Weights of a small GPT-style language model, trained from scratch on English Wikipedia.
Size: 12 layers, 8 heads of 32.
Architecture: LayerNorm before each block, biases.
Training: a variant of Muon for these matrices, 538M tokens.
MLP neurons of a small language model. Each row is named by its layer, matrix (up: input weights) and neuron, and shows model dimensions 96-191. Each number is 128 + 32 x the weight over its row's rms, rounded and kept within 0 to 255. Numbers have three digits each.
Before each neuron's rows, "fires on" lists the tokens most often at its 100 highest values on Wikipedia text that the model never trained on.

fires on: "est ", "first ", "ard ", "final ", "ain "
L3.up897:117130171051116100137148068135137113172172158097119111082081081149123144129156139148162121148127120130164146107164106118149110110180123136147162111088129146138134147101069117088133120084170150081144094153132147084188160113163152179126154069088167113147097123170127074137126123108048085112

fires on: "fl", "– ", "May", "He"
L2.up736:097187144095124151150120125147120172160144084117159118125121150125089140092119093120165087149087124118133157059091146114106091131113170183120144118126117101087107123129085079197096122219145136064100160116121168117108171096145207156080108143105112133192120129164132152123142141076134133155

fires on: "-", "Mar", "Bro", "9", "Tor", "the "
L4.up562:050173108143108079096178181155167105091104037137146119128117160065138149107103140103130098071144120095115175136206124124144098135120117101080078127105094116142112126130113125110129063139170133144100117086105073145193099145123159143143124101181057111115106092118152159161105136136117036131

fires on: "s", "Ch", "S"
L3.up81:192158093130082126166108118174124112157166165028150110125046130134119113098162142128121122071116150139147163128124201135146123107156145124079136170108111098107123140142117157075160091165111068153107165131138151145103106156111156132095179105099154181135105099146103128123138191099125087094

fires on: "- ", "; ", "n", "| ", ": ", "-"
L7.up121:135141106133102106144093095117132156105093156088125067118123098153152094139053088149142146084101141147173092132170074100067105168131173139116114136169153102083097135138166103143146174154157153104147132104189085078104110056078125115201163120137118112073183126116160157118070145117124151105

fires on: "and ", "v", "w", "'", "V", "she "
L7.up648:126159155163062145125225142122137134156177132123072085135193118165080176117094108120136129147101139151222124148081125154137140181104132123071141149161119113085131157145118193115180145109144133097136116061165201153070137108164151133116147117144132129151155166158108170183116156138113138066

fires on: "comp", "Enter", "Record", "Atl", "artist", "compet"
L2.up638:150163179103103143174130133174096184125204102087114167125101143103174162145114116071117101095138093142100115173163107142115054141138065137180105134132125210133143141111161100137093052097167092146155144115096156166144146114148148147126125097058061184129160156126178155139150152117098155149

fires on: "E", "K", "Ind", "Nor", "Rom", "P"
L2.up959:080120072138118158156110169076108143115123090166139122151065135191099162129159065123181098166120129119110159119095128138162094134185117145085090128152147150107112079093121093144175106093140103060089145165103116099116127117128100106156160166128179088134198041126126096090142161127060115117

fires on: "comm", "2", "los", "res", "iv", "Comm"
L9.up236:104120153103109222106145166098169130186085137100097141108120144158177179132176140141076147112138100143172118102145137108171104123131139127130092140161159140174140149110104138136129178162110129200115139195121157132118108124127133148094131088144131131107133165159113151152112130147074098072

fires on: "pl", "Mi", "G", "medi", "incre", "yl"
L3.up231:060085168099143123126142141105091103137153194132158150145109154096134163132153151055133087138123146103160120156140105085116107078159139066164059177125148115110073149128075117121151067147188137108160137057172128140101066122097064085121139132090097127181104106172085086127179134176107090106

fires on: "0", "–", "U", "| ", "-", "P"
L9.up489:088142141140087160086138123131149121113089093123129115164118179115097118128088108150213071157122101144126130146094129105184086103128141073171081145163129078160081112139138125145136149123111074157119116099127136094170086164115097132137105176105117112114090095135136065118118112162104179133

fires on: "the ", "his ", "its ", "as ", "), "
L7.up430:163156153127146079106173141161158144132092136108153084110147139078114093098100157131160138134144112136122156106129138117144139151111131113080136173165192121139081174134111144088142129144170107107089083088066172062093100102141117154123134104141118097131122108120127171177162131119157181134

fires on: "ev", "compet", "duc", "Ev", "Col", "ath"
L3.up757:116156098176138173171147114046135077151125159107119156119090177109145134170152088118101158142145084119087092170143139134198144163164167150108124139116070165154176139135151163158150135118106069137135112126128116141150114134116051121134167131155110187105122036082133112115089128201145170102

fires on: "| ", ": ", "of ", "were ", "(", "or "
L7.up448:130143101155171115116165090130097135095153092142120157087141096135066094130146171126115126111140105081101110087128177145085115144112109094171065205087119141122195109089103108143093124101100149134208119162161110150130116159148167165189046097180186095103170139102053131116124151076169145112

fires on: ".", ",", "over "
L9.up121:129140151114147108150106142071139132079113122139124194147068125114142110055116128131145170129128183163088147162090092194142161154151158068169085166130207120154170117129116167124114127109125133142087136123103124191143170110135137124128134165101132187164100138143061092107133112131099135103

fires on: "-", "sp", "sh", "pl", "Sh"
L3.up655:122122202071158128167140146112142086104096123132107129139128087228088154142145113095159089137063126126159163122139131117119141155178189115199116103097151085140112189171072148077142087145081125117122102099154161186110120110106075101100101152127135112131079103151120150147129118181162134117

fires on: "ch", "ath", "nor", "High "
L4.up354:120127114129176131115126143152183123175138168083113157111156112087057050114114159135083092132093155168137112126123127161130138124138120134126119080163162120137138087111093132171111206111093073128188127129058141147123178080182112140142122128155083164098085111094088162147172151089116132138

fires on: "–", "used ", "life", "by", ": ", "Civil "
L2.up656:118085154128138113123069139163159103170142184131135107120158092167107116023152077109173125052119129117151118128171150128166163121154131164056128157129129126089137082128100162131112192138099158227114135098158110137119140145164131170160103089081113101161106146158163120079181158125113172149

fires on: "g", "og", "eg", "household", "f"
L3.up319:128139151111116147116145117140100137168098126150118148171119103184158139064146142181118133187125155122150175080120183093169131134176187162145123100121112111111152130130142137091123150168130156130133167141091101197168142183121000105166099073151128102104209108150118115145131121110132155117

fires on: "is", "g", "as", "z", "y"
L7.up905:130167083243088122091153128112142117117118098163154087124117143105089137125157161145168185107129052054137142122110142057166175147115145117143133126162141076102119185115121126131077143093153103125157174141110118112136116154095113152107110071178156144142115088070111142150120105112138045160

fires on: ": ", "since "
L2.up408:153113163111108152131118109132123145116145170163156137155079101169105148076093161132130118068150107166134111116127185149041124146146130124126145165087071119136114070101115083129131075150146054114114136176083127137186136166121069132150167157104116228154150098079158100126129082093138134114

fires on: "est ", "th ", "first ", "y ", "ere"
L3.up702:138148150132067084120132138158095172134139131173120109149113111107170077078167127183087078129157082161153135103058094121141101157165102100136192085144081159170132196140136070123102128114160162103133108145057086162138112159156122136114171169069185087163141091154161099133128134085123146069

fires on: "r", "R", "po", "b"
L7.up810:133154122096175121142128134212125118177167116121148123135145130154112158138160093150167130122144133131111173119165084106089103154211129118120165120081119136083103117127113125145168122114091158100112096120140080106157126146124174123147084097110103118065128089050177163165106103124069204104

fires on: "t ", "d", "n ", "an ", "ed ", "im "
L4.up998:117130075168134084144180148160137134163140095221112122135194138131125174131143075124125091116126163161130100075155119149133151146175162138102092142085103114152087124132120167144085126097145135144135109133100129137105153070088186111164115117114149192148091198133172054105136082167135131105

fires on: "rem", "as", "Des", "un", "pro", "pres"
L7.up634:192177103141128172139091132139096135153126083091106158104070129136109154124093140122169118092114143065151155145139112128094129128129103095113125167126133102149106065143140118156173137130141190076128186166142155192109142112085145133119182179148128110137117169110156157147134077084119159147

fires on: "bro", "father ", "sp", "Bro", "experi", "Bi"
L2.up693:163115158132093133123175180164143104181110145075111131138126150099113154129095115115127138080143142083141184078148137092105126167177093142129123090154097113146163073126142132093181109113106134170136133139188180123146055134133160143139093133142119128194135128138150150168179158192199166116

fires on: "this ", "each ", " ", "The ", "This ", "down"
L3.up670:135188136102144111072103169134155079095116142096121139116126149095172092137093185145167123145138035201123118171111148131162171186114146166144139201109096198201107140154070155103138071132085088120083106128106140137151156127118122153136134170095170190146110146131138074095188109139088107103

fires on: "one ", "f", "one", "ph"
L3.up324:162131124060095082139073123115168104135123111124122134131172132162135127133190167132150133118112119082184166248146097138169123174128160095153115100127132116161107093127095120109083143185074068097092124139143157129146092102123119065139133143131148073174079139092125152156115103128171127180

fires on: "ot", "ash", "ish", "household", "Moh", ","
L2.up584:161097139088134105124114185077132121134157100146061124123139117144068077133133075154148125155101176148111117129154142144169126082154155083142082112113204086161184146140131127131210071101115144116104139109123119092126157126101108146144131164097103062166113107084005134100119192109134130095

fires on: "G", "T", "S"
L9.up979:107188101190111119140166139118077094085075116135085127144144112184146121156176153143102136110167140081159068123172162140062153080071092142153136129120172103043099163111120128173106126155139154223125114154159122132164061114111167092116169124114144168172142151176184138124193123133052102152

fires on: "w", "fl", "bur", "sea ", "moun"
L3.up419:153081133138073125143066143139080013169076183166092136131117146109151090104170114110112153150090162145114092144185149090107166103111127209128115158134202111126097101114074195083160177085121122104125071140140122164146115140176114077170170139127142169167107088122168099118174165107133180120

fires on: "ine ", "ite ", "State ", "air ", "General "
L2.up181:158174102164167123069192100136142143165102094121112129092084145140109170054086136084181063109084123140090100138126135123121101096104127151087143115197161090077080154139114141115161153129172133113110054125125127145130143128091081133163079155199089164112139118087116109105160182160066099084

fires on: "Sal", "h", "tre", "sal", "har", "ful"
L3.up554:138094104158084140122099067079124111147160092173175170202096146138121072141123065131118143092174111100095147126084144094124140169214097140163181093088166096098153160161157119191188124146151102139119116115128109065091183106085167130152109107098141118134117115089109175082142109129107143155

fires on: "im", "m ", "are ", "tain"
L4.up163:098157102099139122116123091114171132131164182186087151197112082151094134140173170134116161155155161138136103132127152086084123137145152175100132138158176124172139125089118115116127105172099149110163087058077151096115124080134115126128108107144149111157120064121137157120155175099118140140

fires on: "Z", "l", "r", "R", "le", "z"
L9.up626:158162169104160127206098157152065112118119144125164153139151148133118159113096109153144080136096097117095128128127064128130161160137152114126134134138146166067192166155092164128198139134142084175176128128110126177112103140107183132099113132126092150147121099097144151158128080137123117114

fires on: "f", "found ", "el", "ul", "il", "ess"
L7.up956:156102087170130097078160127141150123151135124119136132114161132110086155168105124127136118106145108103151082154107130103136157134140126137173155188046139153119061154090103101128111150042119173152099117160146139162089122133113162146125121106136161079109135131128125109112182083150162122133

fires on: "Comm", "comm", "ority ", "age"
L3.up308:167066136145148169136055152093129109170173136111156093133180169115138152144125109106165114130119097126157130125132120126192084092122154107120123131207174157091102124108063140101100085087085168129088157133182155126165080144178157159076129137105102099168085155156102135144145136142114090090

fires on: "-", "–", "– "
L3.up475:137164155095114097174149089127118123169194118113083149138093129155094130042054135131168060173103164123141149114152061114136077081130167115133163124094138146137118104125132137155134156166156164145167163179147139049120100123192131107107061106081104121143124083163141154100166118100126134093

fires on: "–", ": ", "by", "– "
L2.up64:083172147123128147125099159214148079159146162147179190134135107155121061115105156166224118100111173177161125122123146116136097128126119163131112147063094154136156126108067132130106125154150153171168096155139082112134099106161119178135134131091121120123049114156098139073071127089162158058

fires on: "i", "ti", "li", "ari", "anti"
L7.up494:173099116105121122174126107138151107105124124159119112153135114095127077151115148086069160054096128156154158141178074165163144180133120107083102057139112110158134159135129150105125107110081153135177160150111151095170129185152134087175143180161084087136118081196085155116096210080124099108

fires on: "Scot", "develop", "Gl", "Cl", "ext", "20"
L2.up90:148130108150147112105157133138085113112144132124181104120107154172124109117128087102143097140113127137128114150126106132127098104147115148199183117128121086094105114154115126075105110165158115092146153065117134178086195108127117157099101145125110136101187112070134123108098107167099160101

fires on: "the ", "of ", "a ", ": ", "this "
L7.up123:139094131140110179148117137097120153149202119115115111089114107111105093106140150169150099128138135099156106117067124117132154136066110151206121087129182099151131113118197124124062135092101161131171051126150134180136142136113121134120136190141171101146108117143128169110169125038132149098

fires on: "ar", "er", "o", "be", "Di", "th "
L4.up258:146055188102173108119083082173169158123147106120094153121134105100146104158111132101129182131102169140070166138116153140124148155085163096191143122081114137109127201140124131225104164128162114125187140161121126112070151076065182152124096102141142074075158137134129125127091146130107088116

fires on: "inc", "ec", "col", "occ", "circ", "c"
L2.up119:119154084098118121148143180167074121128154196123142078131120098066087127149098138172109087105113091147078070159146077121092057095115155153066103167102095158141099127081092143127163145152103154166157113130140132162200151163129166091148156107099059169092155116119094129149084142139111146084

fires on: "M", "s", "(", "as"
L9.up930:160134085087095143142098148212110087107136096151105121078132120119087131104221090135063140110144158152107141113111143118072164102168151146144145106152133093129109133088156108127149089138132104149145168104116115137134114125133150114138127139162103136155133080148142149127197132173121146180

fires on: "American ", "ex ", "born ", "Australian ", "April ", "International "
L2.up643:077061195138123100102139094161095110149166138117120131125162072162177149169126118145122087122045114093103079157116136099136157158139167146112139137103088123152167137115082155121131147065173107114068100120127084133158162155157114114095105091145097169125180072149131126168125162152103122187

fires on: "al", "Ab", "aj", "Al", "non"
L2.up10:156126131113118137138102078187150084109086159145082154147126058111143178097120114125109105144114107092082108150173122093126189131112140099131142141087121117104186090100114116121101097167142146143097156089137142109147121132116122150219139177082207131128101059185183146101086095153055117150

fires on: "II", "org", "V", "ener", "gener", "X"
L2.up861:140133134149161143098140105168134180084092102145124116100099149127160140115088135140060045122146079154055109105134071131185132149176170093106136134101111108060108129117134160089173188158132157153102130090125157166150093118100130138178172134125133143138073106120141140116163074136122102129

fires on: "down", "3", "d", "w", "ab", "C"
L7.up453:140173113125071087129172166090103089109093208157130123184119152178085152091077106136130103117093125157113121119122162085145143130138156178098166147109137172107110125135123199094109123116139091115124125106109131148072039077165100153061128173119182096143114161086131130158166137123139125165

fires on: "E", "For", "- ", ": "
L9.up653:125098157167123095103087150109128148162073162181120062137113176123088127124077146112166094062103108075191141124156097171134183105165166146118052100209133131100141143141100127108110185096143116152190096124165158100109136098097098080111154131149136190082150140144151140110159191142144063153

fires on: "–", "- ", "of ", "=", "\n", "of"
L9.up483:139085103126159103150092170136096099172156090171160135085133194069124114188101163136114146092139091111140180073154138170187129182144156083144119133141113096116111125142098117096158139119128112161171155198092102145083103128113111068111122168104141135112084131115133154124079109125156098129

fires on: "and ", "; ", "gu", "ordin", "Gu", "–"
L2.up465:087149119130116108103122165170140163096122104128035144089109103097126101162138136131107197098094125111118088154091092170116112132149208081136189151103135116089132124175133116115138093170165070134103118162108162146165146139120111080102180189146123179137125094138154128108094094119139140146

fires on: "serv", "gr", "pe", "end", "sl", "olog"
L4.up218:193120123137162086125191097100127139157158117150164096132085119158122123116107100141146159130054176095157098146153158094095140159154115089160159097153135168099182130127160160153135114153021118126122141172091130132110124105176145119082170094135104102137055146133153067188149137139120082141

fires on: "'", "on ", "F", "fe"
L7.up57:195090140075105172133108137122139109109147169081115102088166152142133115105143131164149116149153189107149153099143221133146076115133120103121172145169116102163132114148117155099146192131114112147165136114125116123152109140085097175202137114161093134111151173097140133139113062131156159144

fires on: "- ", ": ", ". ", "4 ", "5 ", "1 "
L2.up111:095073081167133210119126206121126111119091092107119120118146154149134114102133139128168133085168167132143111136175153164149153135112197130119002152128157086154120169120135109104162135109177171100088157057132108142129116131171111129149190117096134095095131067033159112155100126118143158149

fires on: "and ", "the ", ", ", "considered ", "as "
L7.up587:096149144104108099149135140171189169078157173118146117117077066181109127151078146122121122152109159174086169156160175157156161162115143106127114111118095136111163098097158126145160142142113132129101174133169104141112078143123088132137165113121211139116149076123081102118141148080088126114

fires on: "an ", " ", "in", "or ", "first ", "("
L4.up571:108083189115117073211117130109081085140114147110137107123150097141163092096151137141151129121050050119119136152096143096169139153113174085145177125118171103085130173174097105123127147101077164104137164143134169146149131125127152032109174123122162132090078082132119145119105119112084119138

fires on: "sch", "mit", "Court ", "Sch", "ittee ", "und "
L2.up16:151075158178180177165127095107073161121095109127148194121131098141138142141153117185108168098104138068101164068122130114099177131092173149088078123117145082121130078122098092142091152096158118140157146146138118154082121107174144091077111130091101094087119116123157115170124155111139095182

fires on: "a ", "A ", "on "
L9.up738:148170114129122107087110110126104069105091135126126099191112157131127114128136128132133110178113151152126080116197205087172114138159135156101060175159172130180164119182134109120166100157172107109125175105079088166127115099131178130144129202084112133133227151140114135139127062124123134116

fires on: "Sh", "Sw", "Dr", "Rang", "Pr", "Prem"
L2.up2:182082080102107179169145174137129114134124173200123079145082077171168111143163113154105100134078123116109109114172160137137113103160156147145106151125153085091166065161089184143071107145124106094128150131121167093147125175121102161119129137123196096169094101135123145116113088125106116142

fires on: "al", "ul", "The ", "it", "typ"
L4.up498:169129078123126079118111074136100120090204178101181127171094160168185130154090082071151167117165104104056152116101142107169130072184161155196126146144151105126114148117109156141154115106113125129163196105125103151122116149137206123125079084145146119119175149129190148141107123086137167137

fires on: "at ", "h", "km", "T", "km ", "along "
L3.up201:155164161087074150118093100138198115165090106169117161130077159213091165153072172117071082127147116068236157123117145094106159117106076134145073138105181103105106132110118111155182139176128140171152142146155093118118069091163150167158159121118111087154069064083122139147205157126127151124

fires on: "ch", "C", "us"
L9.up728:126112085136125101109112131092130115111163088101122088112153106091116077104071144132137153129132165129118110108078093057160129136112151152087149136133171130104124149165112183182136162085087136152171100151070102153117149150149110176190151124086139191118107150145125126157105108131096118120

fires on: "th", "of ", "| ", ".", "Votes ", "area "
L4.up823:140084122165142101145104073121124047145074107148130095130180085188143133114129169159084131071168148149131122126126161115202127125095154178117090171121117116135104097142146104109099111102123094137171148138131107143043137157156162157139161176108136135137135180119106121148106162058119149106

fires on: "m", "W", "tion", "Fin"
L7.up484:157162140112122106142123107140091166100087114158138075093112148171130121069173132219106100112078151115087192143082098111123104095170116148199103109107152100121113116161088169065146113082127120132088154174156150170111118074124131154171099107110200153089160132130135137096113093150106103144

fires on: "(", "er", "le", "|", "r", "ib"
L7.up380:161140108156145195236089143087153171133115125128095116101167071146162100079127136131092120114160087144131124156147092094113157080082046142114158122122125156111128149157105088114146133082111158101114129138189140085107075141140119155147159111146157085075093076117094119145144145149119088123

fires on: "on ", ", ", "(", "as ", ":", "by "
L9.up883:161173139076095121092120124046141115081171148041107118175130137131116179136117090155088163143131143140072162107158165125129153108139172061108150107077155093109202139127158152114119141145165132141086113116098101077124124144134156176190137160094159109119167065175095113152107163121077181120

fires on: "had ", "which ", "has ", "–", "can "
L9.up451:162129157164134162119136124075114137120137140121120131116140079067140130153128090160126198172102091149167176116114106090168132093118137105139114145083188124165159133147164094123125164117132131119110122162148095164086170084135163117104099113162092106112160131079200099159096166155100147090

fires on: "-", "i", "ari", "/", "\n\n", "–"
L3.up640:122141083093121131173137076145145101167104144148095185168138191144103047084130163141125098107097135173154101077163145109136142144153131110135151141112121105151041136102137150083108106105104129130184073147168166161170112130141112069104146138086104129147140080133148127078080158098075107127

fires on: "s", "m", "ch", "a", "di", "om"
L7.up878:125160126113146101094129115113199149149091172132188153182175130121093180133128135147120109126123106097190115154087179104188136126067174107119180082135169104131124157072145164171155195118107049125135182075157147102113130151135136106102153128139156103162136156119156135151156145131084082113

fires on: ", ", "\", ", "====", "ine", "', ", ": "
L2.up79:157179147147106150080097110165061155156118128120156134142179134100162105094104105159120130106110128084120119127112143115147112181121140092138158104096123148105150088116108080122153149111215166126130138131130160085103133123125097118150073141099171128103126142120065069159136129154157193204

fires on: "ch", "Ch", "k"
L2.up396:139128139123139168095123156111113166168118122124111098184127064071094130104123122118099072137143069127108154092151121165128065155117145134081149108127187142112115099152033134085128091165168108128125111144121078137144154106186144116155088119123072133124160111109093107098069138123150116143

fires on: " ", "it", "d", "enti"
L3.up691:061123085134164133083140165160117080141103154166141164084120121161120063109059055108162117152097104097095166151094159102071108133142148130151136127107125169111115146103080087160109093127140109130137158178182114079101085075143206125119161117093107157154124119157123126113087148118131068185

fires on: ": ", "; ", "): ", "• ", "career", "ite"
L3.up959:130106109127114139129089112142124093135108117152168162146076172140156153122107102169118142136160122141145144123052130109133123141166146150117178140079100119110130066129076097136102118175107099160082038157126096112164159147112038151094109159136071168162147106145157137068171175114121162118

fires on: "ol", "om", "Sci", "m", "anal", "sci"
L2.up174:135124158148166104128124112098131152160101096170139095164105098148092123158117104142201108095067115126104101113079056148171059188119148083115159064105139122151108165120073180153147112099065074087129158088140107107144076130175140108108135133109157139143107086199168095171100129116134112096

fires on: "| ", "the ", "of ", "a ", "\n", "was "
L9.up721:096134049167131093081108113099140075160115115137132119127169147077093144169161147123124146103066119160119128134084163109118081122116153132147083134095187141130122122123148096119118091125133118144127089154086137147101144145041121107202133230158146189148157113077115131187130174106152155090

fires on: "d", "tic", "ens", "ol", "it", "ain"
L4.up462:078133091122127072126124120142135148196155117135163183152095165134137104105119096146148126123109155060068171097132145146142155112121168156136147096180115122110074147134128134180110120128133075113156124072103126133093056094171136099164122110117065204112156142136160203134101150121104077111

fires on: "cont", "ind", "meas", "well ", "dif"
L2.up881:126074126102117183185136076085130161126144151083139148101095145174093113142141116111101100165104125114143102160103124125126155179170126107058172069083113098093140079131125115139122135143156161123124082133111185204169193159150132129154157104132095112180099116068133117148158039113111158113

fires on: "en", "er", "it", "ite", "le"
L9.up607:087139111137141132145159045122112106196133169137122142154192152154105120116120101138078143120138097111105057149098142093126124094126078202131142171100131114132132158175141142071156138084117139141115173102133119134093130098128063196169089125159159197129053122070115097131108163094112125206

fires on: "arm", "ast", "id", "al", "ay", "ad"
L7.up251:111094153166161141071133135142125093096108162132076106145165176119126076159154141131145113063125152089149133145125178116168106126124151169076139091072168163162148113158158089091107135105133109161108106118126145100135165168128198131101076092161115194118159120208130095127097100132071174141

fires on: "u", "out ", "ou", "votes ", "um"
L3.up54:103108136161161087120135115160163078191171137110132176071118108098123154127109131077126120046197113184101125118109043138160094127113112181125080114123054141179112147126082175086165093104101084167115178108124156166146137120183125146124121175166043098143130122130118128129165153124118172155

fires on: "ch", "eg"
L2.up46:085094124139133127119112118124108121153077118137157135162146120101100112074103097146080144132165116143086148105115187186145083151144116168139124172131088091086145115188090143146177142174106137131114126115146087138175158171147081088117130130101106128073109088097164071106117158145192154094

fires on: "the ", "|", "is", "as", "Comm", "No"
L9.up984:105171100144101109119142108127198154104106148096070167135123078123080131130104176135125153141095128115148133131117083115169170188133147095192178127110089093128090145139153102148093089118138026122062159114101128182127168180144161073081144157216139142198148148119128137155084151166168116098

fires on: "m", "Con", "C", "M", "con", "n"
L9.up138:120113063101144087130120138084118068159126079149094108127071155154133172175070167110126140152170064134138072145125098122154153138129087173134157136135119185120079129124069136145170165121140138112142082049090139061115083088119125072146143159129155112124160168094196114152115149133076144101

fires on: ", ", "ating ", "at ", "ation", "fr"
L7.up339:103160148139164104117173171178115116086172095120189199149151090145114125118125096094104120161058118150130101139122123114131085136073105077132093130088128093140111169149086077138119141147114179105123105115183080094083121093157148149134155136164109118133106128092098149108150140120094122064

fires on: "first ", "est ", "th ", "ort ", "time ", "and "
L3.up815:102114121108136056162148127129077117182103137116084181125118113108198071059170116136120104131087113090122179096107158181177153149140143100155169143126153074097163166059098127076104112086195148169175123165089093110130172079142103134155157100101156114130112150123162118161143114115120117099

fires on: "qu", "v", "im", "ev", "ch", "str"
L7.up489:176129023136133140152156109156062151137115142045151150142107133170131166111176170108136047138136130112126173151101123140159089145104120104158171091138053159113102179135182137099174176143159197128164090104121128161144065108213048164132102157124093125112141213107155085167119160153151173082

fires on: "r", "tr", "rec", "sc", "ren", "dec"
L3.up208:138113162107144088115101095074105157169117110089135151084113076186125126088134130096115140158128119120112108150100134137112128060159176123195111119113163126097160139107093118100115136200118203120144027103148104141084163110130128104167162140137137050085190131132125177153111166115170154112

fires on: "spec", "offic", "po", "gen"
L3.up1010:118120112140156118103157136099124112131069149167207167142108153125088124155101169133150117118200139098135121172148143122131124183144126098100097162170156141057168118136176077093128080138076134150113123179070078139131137103169196158112076096096131167115119087069104186118139190138156068090

fires on: "L ", ") ", "W ", "'", "G ", "X "
L4.up683:144126166128172106149135180126107083209096188099104115159104157173144123145091117173139093098127160084189164126170161124167108126155142145163141105148191146119145148133090093128136169143092140137150145114120165111123137102115099138148148103069092127139124113078158155150047167135090166171

fires on: "an ", "s", " ", "- ", "S", "; "
L9.up50:140152163139112170136122134168113106126187118118164113112111141129069147107161161140232072101086083121146178082097183080201078130170117180124157135101166142089141148178194129120115151126091149081143112116144181144152129201099115147120117099103136153097104104056167141114159063147108136138

fires on: ".", ". ", "ear", "ath", "ating ", "at "
L4.up344:091111102099139154078094128163116156165096136208124127182125115100147080167136143080108155137146121173119134146139132104131166110117158144111115125175109134167094181141125062141140119093087164182166072133092146153180113111152089131153152115089118113164051145156122053147132124092149116061

fires on: "inc", "anc", "enc", "occ", "Oc", "Au"
L2.up688:089138132104144109111093109103128086088168131088134107168169115086123152208103099089122106129157131131165104155099078182101070159140149118093168142109120197120087122092156138109155170157149096117107094116052133165154162131212130114196146134093099092131148193170137122181101162106127126102

fires on: "oth", "pre", "ext", "do"
L3.up1014:124100123151130169140133095170122117116146180140144166132139136191152091118146140123100149098140075166053108167118124156107117106115101137095128145155144132122085091104157147123132120122176153177065108122133085126100110140145113149140127127112205109178133159060100080122064196039127155136

fires on: "Studi", "exhib", "studi", "ev", "directed ", "cop"
L2.up196:152083137094125194119191137094167117117141135079140140163135089181167146099093151105107161129045101067109168157174105062147072084103106153151141096150115100139130056118148098144124119108099115172158094081143108141196176163147142140125103145116102136049137082095121097183135133143158104127

fires on: "- ", ": ", "−", "Go", "–"
L3.up276:088148082142120140116075111154161069098126124061113123099112173148151107113124159154115189113124135163151147098166158104159130155178066100058165112126140111090115090144154146108120151148114133132158109152159140116102094165141130173155139150146138152183113110146153091073139151076131184125

fires on: "% ", "cl", "2", "and ", "rac"
L3.up866:104149095104100096138220122184123157110136120157140084141183166150139072200180176132115141120151085121081064115125160077145090150078115153138135138112153132188204088144133141068130183123104095098157134096175033141138190124184065098144114140153148178149169110096095128140112131099104106128